python train.py --n_head=3 --vocab_size=528 --norm_place="pre" --norm_eps=1e-05 --qk_norm=false --attn_scale=0.125 --bias="all" --parallel_block=false --init_std_down=0.0038 --lr=0.00815 --lr_mult_qkv=0.4 --beta1=0.95 --grad_clip=2.0 --dataset="wikipedia_en"
MLP neurons of a small language model. Each row is named by its layer, matrix (up: input weights) and neuron, and shows model dimensions 0-127. Each number is 500 + 40 x the weight over its row's rms, rounded and kept within 0 to 999. Numbers have three digits each.
After each neuron's rows, "fires on" lists the tokens most often at its 100 highest values on Wikipedia text that the model never trained on.

L8.up169:474490494481468460470511491433502475455450520479502499518535518479498483461471520479523491459476504455516469521542510429500490574530428471581467496493554453492448504541586472538464521496545479500572497534513543457519496539498475490487559511483543525392538561447481530519465461554538439474470568492552529573537504498457487509557488450449467534517551478492499439504489448520500431537521
fires on: "ar", "le", "d", "18", " Mar"

L7.up757:538467528497459563478508522517547543488585516492467493427517524511521585512491574498440455435484491480532517530491451513521527498565591522460416475531528428507526470495535503510526486537520512528463557454446481489432498542522470534545475531494543499576531526499558513477507591424445486482524489397506541533481536489502446533489489505505388441530458503506487497491617507493566417476496
fires on: "he", "ou", "ated", "ec", "t", "is"

L8.up507:456554475552471523512499488522550466520517432462527447515449498474485526541568491529476416406519452538467535480470532520458553528421476529492507464538522539557519503509527445465536549498580508528457456492443475437450565552449568521544409516430553526584520459549500521496497490504517550515469452472506444485481455511513436528542471563522457488494548520491401475575514437538535549420444
fires on: " to", " at", " from", " of"

L3.up6:508533549471484570487555465561546482504476454481514415427507478563420401613470544509585543497516523485470507497547455516509594540491552482497545462589493477501546460525510447489563469500508499527535509529517413456471442514578451414526513484509497448516483496534520492565497535483513508502535478473521484495447434491445517522461414497480509502461519529498519538453498436554513491485495
fires on: " of", "or", "ar", "ap", "ter", "et"

L8.up143:519377550442544486513534566518520493518449534534489496475423491464461563505517482499476441521457513462490515481443539420444523459494559524493539489466435485478571491469552492495458499469496524456506500476483542493522476465469606485530479483523526506487472475491475553524438577401485499515566493505599411436486567574500525473598493440531430486531537495525501541469543509530512480484440
fires on: ",", "v", ";", "t", "e"

L2.up379:484464468539475530592482524456567529483609525472466431472508596525538545602466499474470434461593555506576525527470475495499463501470579486531484506548481540498530480488492442496472395586455457498539529465508478509529480448541523521501497446469541480506504494436465468512511554493474453505518514579418507471495485538491484476555440526469495469530502431441445523510507448482515481511479
fires on: " and", "ed", "he", "o", ";"

L3.up749:561540515501496470448441474526468544471498495486468519528522457584463449508455515485466592468508540497549514470531510533506492497470569455452486533453468509546544504508474504503426459485624457450456505457519453456490477517490436558486506552527503466518542521524429575607571512535414541513501516502477501482544490434538456513577520481525452492445496450497492436498482462616513548488468
fires on: "ust", "ess", "x", "er", "it", " n"

L3.up649:489540478534443493470456509494511508527516543470422491510522419571515474503524485487510583520521489470528474542520451545543476522487520445572513415528480505564511496433437490529490510530516477513489518494464508505480524513448405448487532442533529499494408474429533446521480559532498588583550494423474498457489526485529499557419428452406449472577475547519512613480512445544512504484449
fires on: " n", "N", ".", " N", "ast"

L3.up655:546493409542480519548552495533503482560486507485515488468452490510490559499486529462438498498512450491501495434430567479441551446529468529523495480437418487575493560485536473419483465527514471614532463457432469536537548499514500518442520461428521527477533540548513560530513496433520528517506566456506476459452578494494503521465529510550488551535532501458529529487491519505423550489569
fires on: "re", "–", "ce"

L7.up656:549514606452503492433485500576524522501469568533515534516557492539460465518490487540514606496437495543504484480524458606505510534545471497463438484474456499492501569538492431525503520474449571451553375454490512538479464476443489523470467536530484474499475503561486483475449486515568500537394541495445504529491505502430423462479483471448419461476537563436555454509440500551474499516559
fires on: "is", "d", "f", "ist", "ar", "t"

L8.up749:530469449413493466499485410479479508550488537525450497490516503489531576429475513534497458456486506533515501510467472403539426534480523544526534499500465501528503581481491517581522469523436481456490471574463507522537443510449591437515562419397544527518489509507546576524457503437485523483522537492499511548486516445455500497506471455538517435583524520566489470524533595508474446478510
fires on: "e", "p", "er", "v"

L8.up461:500500483458419518492462452448463483486479521518454481498524497533553474522506502543569536452464422478459530453468526579548462525541500555510448478496523557499530551411504477504449481583474551552503449504507503526546519486478493460508526548508440503495490549470483493440571482496527598527454519446526517573464499534476563492496482464541478443438482495456469558486472515369582531495509
fires on: " com", " f", " I", " m", " th", "at"

L7.up461:558524556524424426513546588447422529520519524555554456495532467468538533523466443492503464505462508546538513510526497590521516463556542526517419523501514456530485498511430456552522441462495483499491433520444471522470470511416538427493464521450471457515474528523552533469501442479529517552504542480489418583481470537499489512470503471480496520555486495434505540478460472564524565510498
fires on: "f", "he", "ic", "o", "d", "it"

L3.up677:459480549469490562541515526483511616505502518433449504499515420446529505474567513532523540435501525467540456564491433471458550515518531536560456492538461446487474503396474526523564475583461505528546498451456510539426481483485476468508459462450481529476475545559550560468511536403503495465519413468487487482517509460427523451589490496501484536529528498550491509484547551498527494449474
fires on: "p", "t", "n", "c", "ou", "ed"

L8.up532:509528424476472481482508505441492537511527541553553500540443422489428497473479507540500527442527539533477466488476502552509572489515570504475555476549519536474474504482536493531473514536448519492472463447469470490478481529533465491494508436526467510497424511524436529569477458511427510467497496536539476564476533481481521491452514540465581445485595562438529519489518577531507454495556
fires on: " m", ".", " b", ",", "re", "b"

L2.up448:466444473437464551544462548435541588476596486534454461504535524506578496507575539556477454448536495515488540498475461468415513484472540471500498482496474552536538491500519498463479490483495505542466553484511464595565553408504541503499478514493578469468466588490491538467492529489492482482476507474496535479499442462476525488525494462474490532497478415450498432477501434528499531483459
fires on: "ed", " and", " a", " an", "ated"

L2.up200:485462490491464561431456467561541565473501456488514495478439458519508496503507517468507498492493528542485518541431512461485477548535507512442462498423480432579538454480529488473490549574479482589515467532560499489543511486428503501379518497479477546508488481563507525462515530445533474552498486501529515461516575478554540545494475566573517570487523483405535464488496430537484448515526
fires on: "re", "==="

L3.up398:459583526451523558545426538466475498511560490485391542510523535492501445518585545511444493551434461477539559461482533494529507555468527498514377406431506572481440505468518517520463513514582496527439551486496576460500483459504550528479561499546536523487521471458430430520521518522565514499553481519500474523525449546507484554533490443497472531498491456506466482511502486489413533444460
fires on: "ich", "est", "p", "ame", "ear", "so"

L7.up328:531460563538552527598506475499594511516435472423521523501415534516519535505493522481433441449444471549557508432509533553463588504440515518507531404462587497477524491550484430530538589525564505540452474437480446451433547451433533492504492518500549567506477513480479487500497490501491505489569442500439504459502559510565448534461463507538515486460504520476450508537498488473509437510495
fires on: " of", " or", " and", " are"

L2.up392:492490547470534458424515584481472490448499526421528489456437504499465474540476572539541416510436523519533397477447530556469527528520523512466412479586519541544509501484540464428483509492465487558514464453479469521459486471438471496527424454536520509438509494482564513510574465469495469548531579505496523512551496537501479582472473421507536568480505554552476482535512490479511516524561
fires on: "b", "B"

L2.up496:448523504492501522510532443496565552598536429504448441473513494566455469515536537571516530487525431442487504475549427501484494560505509458484517494530558480525530562500451477504485494488499478511435524512554467426489525442437470413490527487549479471504456505494518540509494516538513481439517494441524535469480544475518598524471457477518489459497473604540477480506582433561491473514582
fires on: "."

L8.up607:487522480469460469493492503572523494517496555600529465511493499461576514467589527528519503546477508528514539546510498447574512505437541533502485495511453500564492548457429434478446505508518485490523471543509505495440435441487499435531473449440510519459481595447513523522461521504494469445509516499387522517414564485530624489444507469542474464496511482504558452546420546527474475516493
fires on: "m", "er", "all", "p", " m", "e"

L3.up399:402502548491444489480473547402582520470434530458467470490543515570452480515523547505441422489568499533528474527481477615569523464536467496524579490468508500496539485480516514411490471499505480495514449563488515438488527443517495440468534479453490513495418495527434482524472556445491427519523540488530463509495477489475513500489555460505529481428515502541503510543540510499516555525486
fires on: " |", " ", "3", "ce"

L3.up45:525480536455541476463464508474405488459490475472472494468480543517445433521552475497515392487450626558493448563484434496521442510562501559459532473454496588500462544456514593487543469507486471510583507428533436496425552483432529458456512501457548459511463528467493511525583493501504517518475517526485466467479507543413536467496505404590438509508501550572430489510521483488564527520512
fires on: "b", "o"

L3.up371:489522434469473457506539568488497444506516488451478575521503492548556500474516488539578463457553498479463489499511459483462565406521511520528530554491507443506495432544467520532467528442576496505480457431477486420474472575518513544537488525533493494487505429548462435562425455439565530544488513520436506491505433478559474503504499504492500441554454496440510551444502543470477523484431
fires on: "ad", "w", "ow", "un"

L8.up692:474453482481501501556505451555530486508500526543541455458431431482554515507489449470420536421524421527582571441514523521491584458499537484484449535517466522477475471540532511485508579518524490510448445504482499448533508520485420484526477510474485500479503561422501468504471508474438602487496576504482484462489515396504475475450460434535528451498511528489553488458469503560531527591505
fires on: "er", "or", "h", "l"

L8.up92:461545459450484521498425514481507488597527468470562511510527512447591427497542473489500502553525427521476492524492456582522440495452390580516498462524489461532532536459558532467477542427445475466589444479506474482442511509475493566473509506441540513508522448539560517495449463483550509417478418426409500510546480513583535541481447466437486509521496450523501520464499468527506566540496
fires on: " A", " a", " |", " r", " c", " G"

L8.up660:459462537493433494513470554529520450471540487490449483531547496484540555515527534544559489515545514506533562498443520439506468472445560509441497450488469501518595439511525472491499493499524513499468497425516518441534506526488560496562521463472571547500522419434388571439452525540554468552486509497467536503492531490496508533525547533458482535470520494474439540501545493487502540465542
fires on: "p", "ed", "1", "an", "ation"

L7.up557:531520491537412465498488541478566521473474517490507590555523466468492572535543434507568509504497516495556541448514428470385531509495576483498471535575412465519536481588504510514493541526489471467546483445495411513456472555535471463531466504401517543532494474482478560512526487519476492474534508482512529471500485473439458471474578492472491500484517474572442526543483522491501492516568
fires on: "p", "l", "em", "ed", "ers"

L8.up128:537517499560455536493553650524482565494521493525584470473489489522528451459543531521454454480539493448450476499495514489445484468483503501530516453489478476496462473502425533575461510423462504503562467476530503523459472524550431471513479464507518509495492426544501452426559495496561499458536481571559473477564461435494455536419545496540540512571490488533422478438479521502499490490500
fires on: " in", "at", "in", "j"

L7.up497:527595499498483465556531494507474556482528509443521492536490502498527554573520467525501412499551487488528521455535534458454497527475427467428512483503558442478502496585508478529490418512577639485476588449534440484513525500512536514461486458470514541398544520424428528512463456428505523532520505502486403481575496529547493468506465458502449543507537576480477500512486521476474510475550
fires on: "ou", "==\n", ".", " N", "oun", ".\n\n"

L7.up171:530542466512548440464539507496508428471507570519488527522457549483501541438467487545476515512516483417443522549473495541506547583537482473494505502479497474494484480482504465464455451510577517523517401477542577528468514495511504573521536543448513460472440527456526472485482558513506440493538520465535410481445532534550545445430491432515446474482549544494454499444501553516471516456488
fires on: "h", "e", "s", "in", "he"

L7.up270:541447571482473485517521589496473494495566558539545503508517541517554424502502482477492522467461474399510515626461523487528459520453530518430507510478473526491476546457486535465467471561565534477465535497498493491455554545504500484533419516499492551468447480513501540484511519456499464443450448537400528484434469483547571507416495530495432433572568466521494525528513500536520459513512
fires on: ".", " |", "im", "p", "in"

L8.up156:499507475519482435518523542517524567445534579485529480468476505463552485538428518513590486551454442509535473511497481521542571421552513532469474548572437498515547540509522521517471499474456480458525438409437557534472434594484526402451499482543463514557482541523497504505555473468408486492468526458521472482504493487499483393530486541541475515497521462481492498462549519527475540518526
fires on: "ed", "d", "f", "b"

L7.up362:517459553486439506486481530546471463510427555546533510508486502483520449514552469490490561500435428449561538474541526476539469531554497513457450513448529598522467458485553506499488506486550527465462465550604485475479398558447454492571487496583488492468530567516500424471516430523467558460444471472548451478462504455541518478452470541502486493581528556509487455512525489466477518519518
fires on: "p", "ord", "l", "ar", "h"

L8.up36:569454588547509449491471511593595489541429423497544542504432502428484549465513523519496441505478485512582520534524542445568506478561479539520523485512569437451483529530463489537491541538525444481537566510532405469537455480495543457550558485498499476495414457443507421545473529522501460552477470494534508515464525509476456524441548507493511520506476537555485527441526553486405481544486
fires on: "ian", " in", "\n\n", " of", " ", "ic"

L3.up103:498496450467443492546518518473516471562460576527428496515440495551454428529427504479517500492464539485506507553578498530545474499521539483537488501521509510542554505476488536519513561491490467528542507446520479515475497577517462500561513467520537428518466494514491490500478360420442528499531461553444505496465517494412508492477474543531536456560495517450528570448395551571582457552489
fires on: " In", " in", "re"

L8.up528:554499481543523528465536554488465538504560504429499505477485508641456451469490508509427466508535425462534554503497485462530544432506398545516434498495471530527523436533511467402474445417576529486459486514487518489527543472522426504480458429501523482514566466476458522463528506533601584451598428459527461498433535470484521496490550493477552473525506496551438567515520536507543485554557
fires on: " f", " in", " ", "in", "-", " pl"

L2.up355:498470529482446463515394506555511547561541503453458447417399527459498549548482543522474479463470498562481497569457506480541494468500539521508576490499511522533475577525541439489456520517512518509476521502543467421567516564480535480442485474553524533527470512458497452523568439509516538513492431476546457525500511469484492551452508522487505580490472488486537481477545525436492560533489
fires on: " at", "ic"

L3.up489:524550445499531497449515502469551453539449491519472477500464506545541429567425516496491537438519504561487432523523458495479508522503474532457497521491504445535490517527541463431503459541559554605487560446470523495423457527560479491527506507525483444486540562546528557533499581496477543469455495483490533453515511434418504457474474528544481487518538499515501493503519502505556445505556
fires on: "ud", "or", "ct", "ter", "o"

L8.up446:509495450529514522461498518559508519476460537424548442567440560574521547521408438517480445546500550522588524491462532472479508467519466519520478481441420488568481427508478438486551453544508536535516491466505507489506517480575488533478566583475481521440506487489566504394515537445520491496532487500543529412454505537567538506469469484507487493517513519514510469571464454514564552450568
fires on: "re", "e", "age", "um", "on"

L8.up254:496501540503467516454484512437572546469496531545414464497518500486487471523477492514524400496425470476451540491496558524572468529561439452445512481501418452479543440436608450545446523465520525501498482460500494507556472498536568576470499559514533515522410514602436504504499482430484464500561477473539482524494482472500522530511419437532435466554491539541522475478525481477483508528495
fires on: "it", "t", "ut", "e", "at"

L3.up309:502474447478483526562492477454474445545473588476512527496396551550567581504491492504551527490577509439561466514498501546493506517488535532499490525556484512476466427557508450458496506534466458541517481488505516412393461506537495559512546477522508520473473432471500480543419447418498485522456465537485462452465486459525489512487546493526471409500509499505483526446478446511527501507488
fires on: "en", "re", "ver", "om", "ou", "al"

L2.up439:549547528481462526478415532514497558567536514491504516431415473513488501545523480520601486486496538484448477519551503573489554443531481542457569475496511449464528509507497540483497523526488490462482532527516510478486498480444462474528458448533408561454476473530505464463486469487536492505539583441455468547472563446491516656524431538468573546541564538503520508488535500439464455483518
fires on: "ed", "en", "ly", "ore", "ive", "y"

L3.up345:499465443469540466524432474503509419466434509511488448465427501505527473494527465530451503511423512549499525583427483478509432568503428504445489529479511502581512511439565562559577524462486531461575523528545503589483532485537470522499521528528476446585587599465494491487514538461478471527532448539490541518494586535457447523485502492496446504488484529499499595466488432518473582497482
fires on: "a", "o", "ist", "ember", " th", "ch"

L2.up709:467493534478428519515513549499554586506512519423511448471503610518514515501424472508513412483570443550499554540507499576562513491429490525430534414502516481469533557463463526470534546467448460491524526531433449507440553477508492462509520482535518567423450462582518495522508463412493518543460481531473464448462476449462578508480472447472480518510581496495501484526515470513448559556458
fires on: " |", "en", "ver"

L2.up554:518480488522479509479530523528495481514506508471457493478505450535493519523532528469476508503515473458489508580499480570518511474475478502483497525445517519478505591467470443370438554485570487599456488467598513459517529528442551438570509493487480527514564564456451513559527469519483525529479522478478491537512467440447511516496491524533510556469488508534518457529551579465547514462446
fires on: " com", "ess"

L3.up723:501512408489499529484509493477483504488511506561492492504442487501565525527515573505530536442436503520432534410554474499479462518495486622519527522516420486511524517442478429452463495470421572494443491504531459455462483478499474474472511643496482484547543553516436480555491503521517497500521457551516477456473508474513528468481562496465586566493558543501498565509532502524466566578487
fires on: "m", "v", "w", "'", "ew", ":"

L7.up641:491480517526513443490538472435427451495519534521512378429493504510560582531543542448525505512517461498529500479575485560481435514474485545584488457525513468510605445535452512563483513505463450518459564550505462528514519503519545458522485479490474436515473544544545510541526455454490522524523559448497552537502534513485479429561419445494548427482514484479489525499548570507474533474460
fires on: "he", "i", "o", " He"

L3.up602:480529492511452488470518519475494472481460547428486461505502498478490492535483512447573537529538494499516546602546479525589483546545530450557477448455483447517487488470515551510408496503550478479540462570524533457565458540498516505520562494453538488490559433497531562438569524508546537541527559541472475487482533485515536486551543508571550489506508462478505530510506455361519491494529
fires on: "er", "ter", "ard", "ist", "u"

L7.up708:466453513458546549437525460480521538526539548482428555513555533508468461534490516526536391510594427534489460503467505518573574449509539509465452500453507423508492455517444540462540418472516527472525534527515480473459475480515508476484495442519480526513516542432468389476467537571517527477586529528466459556422446526473557483498470462519496500487499468520437465495495477477558463522458
fires on: "as", "p", "a", "ac", "ent", "ak"

L2.up166:484466486540567427518432480506454519467583535492528513514443547519478393466528529459453476481509445400532547551491470484534538496439526494505441554532452506575503484500427468477472487479458470481541516416527595449500524491531503445459533477512545432464509447514482500523477497408541482538514510510459492527527501497536539563504591511508489589501590485479486530462484498453575450439531
fires on: "ew", "al", "nd", "w", "mer", "and"

L7.up556:519494490489542500494521523466471510496568534483576424496555447443525477517521575488542476499443496529500538449521506464527457499513539503417524415413504509563495516485486467470510542519469589499508455558543593449481453498498502474460546470483514465533452513474390544539518490471475487559589455464422437523524465511512493435446474498535546532597561578433468460444459574488519502493551
fires on: "ra", "ess", "l", "end", "s", "le"

L8.up482:460489556530519466551479479508503539535510441466547442413529553497493493510495513485492469489434430500479511524494482481518517579467488474492579481531524527522475511496527467532461525549550541457539495472456445496448567469455516531586479485450530488543538523458513508552445488470616553516549502504497478407554515442475450479486471515521469490538508486403561446554515509536478457425433
fires on: " and", " to", ",", " with", " are"

L7.up86:541522519529502553486569520540515506507459471460562575455526477462533482517526445460522539489504508499525522550477498550529546539476444529481510449486452476509507480490550537516499489462508459505435544458475438378542406606491523447502491463457499495508448487473508499458428536448524506561518505491521512502492485526522531559525574533550552459423505493491535542520421500465522521366513
fires on: "g", "k", "t", "ad", "i", "d"

L8.up552:562557519515565501475517515489539467538459441474517485481418549489483475473539527567481460544510500482504515495448506598453547457555488479555504519503470505465476526524494521465489468515514497512498444546499546472453499524468440425517505454447529443538477515429584533495480510451518577481492564528488477469465510545489476536481420500529546475537563459461435476454506569541451511476586
fires on: "h", "ut", "ot", "s", "or", "ow"

L8.up733:454478550396446533411498497487522569506504518540514495395517538448518432525459447486483557553469466484523479490508499485494548527480511592547519484427499459530501504507497540460489386479513470510512551537535492447469477450451516540459510451488505519537472530546457492542549525450460469507551466459531475526461505502546488480453561586500538537512522539505517527539408458495477522509528
fires on: "o", "v", "ia"

L8.up499:516503539460461484455517446507451511546506490498569567423506544579418542551476481487440562432436420402508576452495480528509534482560482508483556531516448500519489506462507496475461495481519499551514470512511500469468478527488470502468478464455500540456530510498528472548450505451435486455454582488503489536562605468523505541441503499504513508509555465525478572475480503455464507460514
fires on: "–", ".", ","

L7.up478:525520496515484447508503464517515543423535537527523490516533552490432519503467458450539547494459508504515569504470520548485493553574501461464538457473563442575520442446520435482497474633560542578502480536405514504518483523492544541546434529470506452451422492495559485484588464493450532562465445478497590526494563529540562557484517457557530449513485483505481535562543559481487523459560
fires on: "ou", "am", "t", " f", "at", "l"

L3.up575:499506403455501476504473558472502486510544546492520495454493453530436530549511540412459486468392434462474495446502554521527475442454527537491460485522451545527545509509517390396434519517508549538571532411545478504584583516471557525497456461485433558462538512451489474529493504450481484492539548473494466516447462498495490516501537529525475504448501478501532488483445561596500581506495
fires on: " com", "am", " r", "ess", " R"

L3.up368:573488477461543483447486459537534545519502496553462535474483463503558468551461532465575501490470494544478536400477457489454509464456512503511410498507451471472525489486503421509565502478472484550471470544495525431561541488429451413514469462560480457548563521528491537448488535479491537492429467528509513471507508501508533514497451488549474587460502527544503478505516467543476523498512
fires on: " of", "e", "|", "m", ":", "ate"

L8.up553:552496440462505514509584534547543503476494466376481530516451563446501499426503600528467497380449441527504547499492467550527443563517479537565472448448537526472498440501468502429445474491480528435498489559488512480483533485542540484561444521486535518518477467484492514576489491553485556450473447487546457509493497540429521505485494568484561480473538508487485533455508481597578544471495
fires on: " st", " to", " in", " at", "er", "ed"

L8.up577:516521511527511439529396484495546544495503555440513556490510473492470488530467501506540489505495501428455493490438520500510565560488467505513547496455506497425511524534539538488492521506456549539540525531480447583492480487481421534498540542480534533492449492583441503454412515447454532569446489514507433493526448449472475532516529529418469495494506481489539535502419482529559566444479
fires on: ",", "r", "ec", "n", "N", " J"

L8.up215:571542483566512422486512518510542489487517479574491489408463524477484535501518519541486467440431494508507456456473453498467470508468563492548558451446441520441555490481627521519497440424539486516529497525481502508517503486551493549549489478489464424482571532538511525560425501526496521509561428501514452535465579530489449502557458559484410546484544419434475517518461478516436559485486
fires on: " was", " to", "ich", " that", ",", "t"

L7.up361:619584534466456497507505543493426486540498468487566440507513508496485522465463496529546470476492499451519505479472431491442525505587489554551486486489486450511475511568467503521510455575481500579482425532501473534551492470460510484424527525512546455517443472495483572474525473446523509518516466540560531411442571511519503500463545424528500472491569522475469489532504499487539496498571
fires on: "ing", "ation", "ce", "ct"

L2.up103:475516449469471528554477501541568494425549515553405580455567498533560514489584522533494588507461515505475482447492508471472502501543576451490456513512447569541455586444512553491390475446552519444443437521434487505531575444528446497503491543465496470541530469467452501536427450522480503451487498484501494479499479488530441564494449469494472498564500519466496503547515548471516518494502
fires on: "ay", "so", "est", "ig"

L3.up207:481497442422490535533491487470528425511460502442516445497488372509556575510460485513467558496438412476518481483471542498483545487519499502477434491517515537497569493520523430448513537513443439516566501466546517474552557454425499409527525440503519500481546423427540498505427494539440514542500505506511475546455567438525396485467501525443549506514543525521493549526484558507486551562504
fires on: " r", " R", " l", "R"

L7.up687:566482422466524453512544475541488482494426486477487451535491565522406504525516478413483470506544462550524540478439499493510595518468427570506515510512477497541550442457530546564501568573540440524469441532555569451547528524465456438502478600564549509474526514477513523510484510562538461478469462442570589512521486559470462554493479455420459518472490478504450477498437457501454490523456
fires on: " pl", " Mar", "ar", "or"

L7.up11:434555430517552504499483528514558565571567430421525542468475488583502535476477496508539551541537501505493480481537533535530476499493445548510557413514541457494500520562540531512522483498493481510498507480548436496523415518443513510544504495521552498483451495567537493510527524534482479494467493488485449489464480518436462544479496457526485490439533549457533493560501453514571492441509
fires on: "t", " in", "p", "d", "g"

L2.up373:431559462510512530550550493448473427490476569464605509431514400543497579499528505530503507544538466471501442376484517458471482523511532484536420529554479504578506492494429510484440513456561436521518503448522472578526579444517485490507486451481482495513537516515462486517456493460506530446524611463485470475555453511454425524445539559467518528461558482475533579531467467525490503505535
fires on: " R", "R", " r", "on"

L2.up24:381457479566519396476418522517509553480567488451441535515478468515517530500560484510465498487503452526511494492498465445528525479528548479517419471476548476427480482527510444488582480461520511503505571553483544483470546433489499463495530557550512473471467474533478496561474560513462475500517503489502516482524527505484568546477543478519527424535497519540522498506534432510451419571547
fires on: "===", "ity", " |", ".", "|", "ation"

L7.up756:487515535604544504478505538499503534593525518466570524502480546435487452509593460526435507448507480478482583431549567514442524521487442516484471483533507481528493425495479545505486543500521473537440456546516528468520491511452416523471552536474471491452426544506525420536492472517503566522393540535481471502476485497444472483488501545490495458496478492539553604481498442519494536518512
fires on: "all", "h", "l", "er", "n", "ar"

L8.up335:467452522607475483514461449455491439549550489414497517542479492504499505474468486522480420547492492526544475477426486554508447503457496468460474495459515513495496521516514495469499602489482555364440495490472484478504507470512484507579494508469568491483496439540558541482487505486465488516522508536490448525434500478479492522520492504485483497479622538483480482516559527561496500502537
fires on: ";", ":", " |"

L8.up385:556496538563477539539558466548518493508435516459491547511559462473524428452503545515419507497501521533551524498487458494587586507459522550467452504468522529516509485553502508559509498503534469559473540475428466500511458572553489511493493545483478569503507562472506515516509525515549521416545566519552487542475558558489478490501538483482438439522479506511489472505458555485435524529461
fires on: "el", "gh", "in", "l", "ol", "t"

L7.up313:551476464520529581502512430535501515486509485472447551454525419563466490475502532524414516523484477481383474463427486470485505504526536483537575442537525498585472501503498549500445472600512498517503507487515504471477401458520501568447476526477469535547425580505439498449459465543567554493611502455515536544509597485470442558492540523565484532523468461472457462555444548493481497454475
fires on: "t", "ust", "l", "it", "and", "at"

L8.up194:521453482474511432542504518535579535470568526450542451451459504506500473458525527509456485489464529522505514529505501503479464542547470521475519427449510491509434504554462463464466527478534464480535518440415544395487461436473492463553483473555439550490435568482494516483535489518481534613514500451554524505483503492580455459505474483445516589545521504471500408414512567523429452531506
fires on: " of", "le", "it", "e", ":", "id"

L8.up251:550510448528514556516480551524509506532479428537515440443513490510464530517514547545596501535537549489507436475478489465538559540542486415570515468554489549466520501427479440539561386464586503452467478520492516540488460574416472424526509486504505507460514545486515515455462472490520491517462468522508479561529474551491524503483465516563418498410534463546379552543503496500523511492505
fires on: "art", "ar", "ter", "ur", "im"

L7.up227:472563534499467509490477427464477589569538553472541469464448494435499506490507476557452541539454510465549493474527484499476508497511522545547487532442460512521494481464500611429521503480512560517456458527486483459443494495521525553549453487497527485441454542551481514493532504443489584567430490461490487502435555457533436559461523615437538532597523526474459509528524516538482418520523
fires on: "p", "l", "m", "o", "ir"

L8.up334:500437448499460505485440482457466520449476517515504523508510522488537447448525513531483539507472527508522477543510583475512521547391521463427594490474528547563557510512510533452519552466527562500560451416468506436446424456498496451454541561512476480513533574502436464536526496539492499477537481462456468479574449454531478470467467495558534495464554465587471458481499583528457489506458
fires on: "s", "it", "ust", "ess"

L3.up346:492474498479483501611481509525469488413530491502529476470494450514471562465539515488440449479512489480481467464429519511465475553569546455508505429523436528462558480551495539422501517528459489486508537452527557516540578527453442529522506425468477539548515511443431508439460557520517547509527493483485509502467508478484466494456424501525515621555555411545531402437504491521466521468537
fires on: "ot", ":", "le"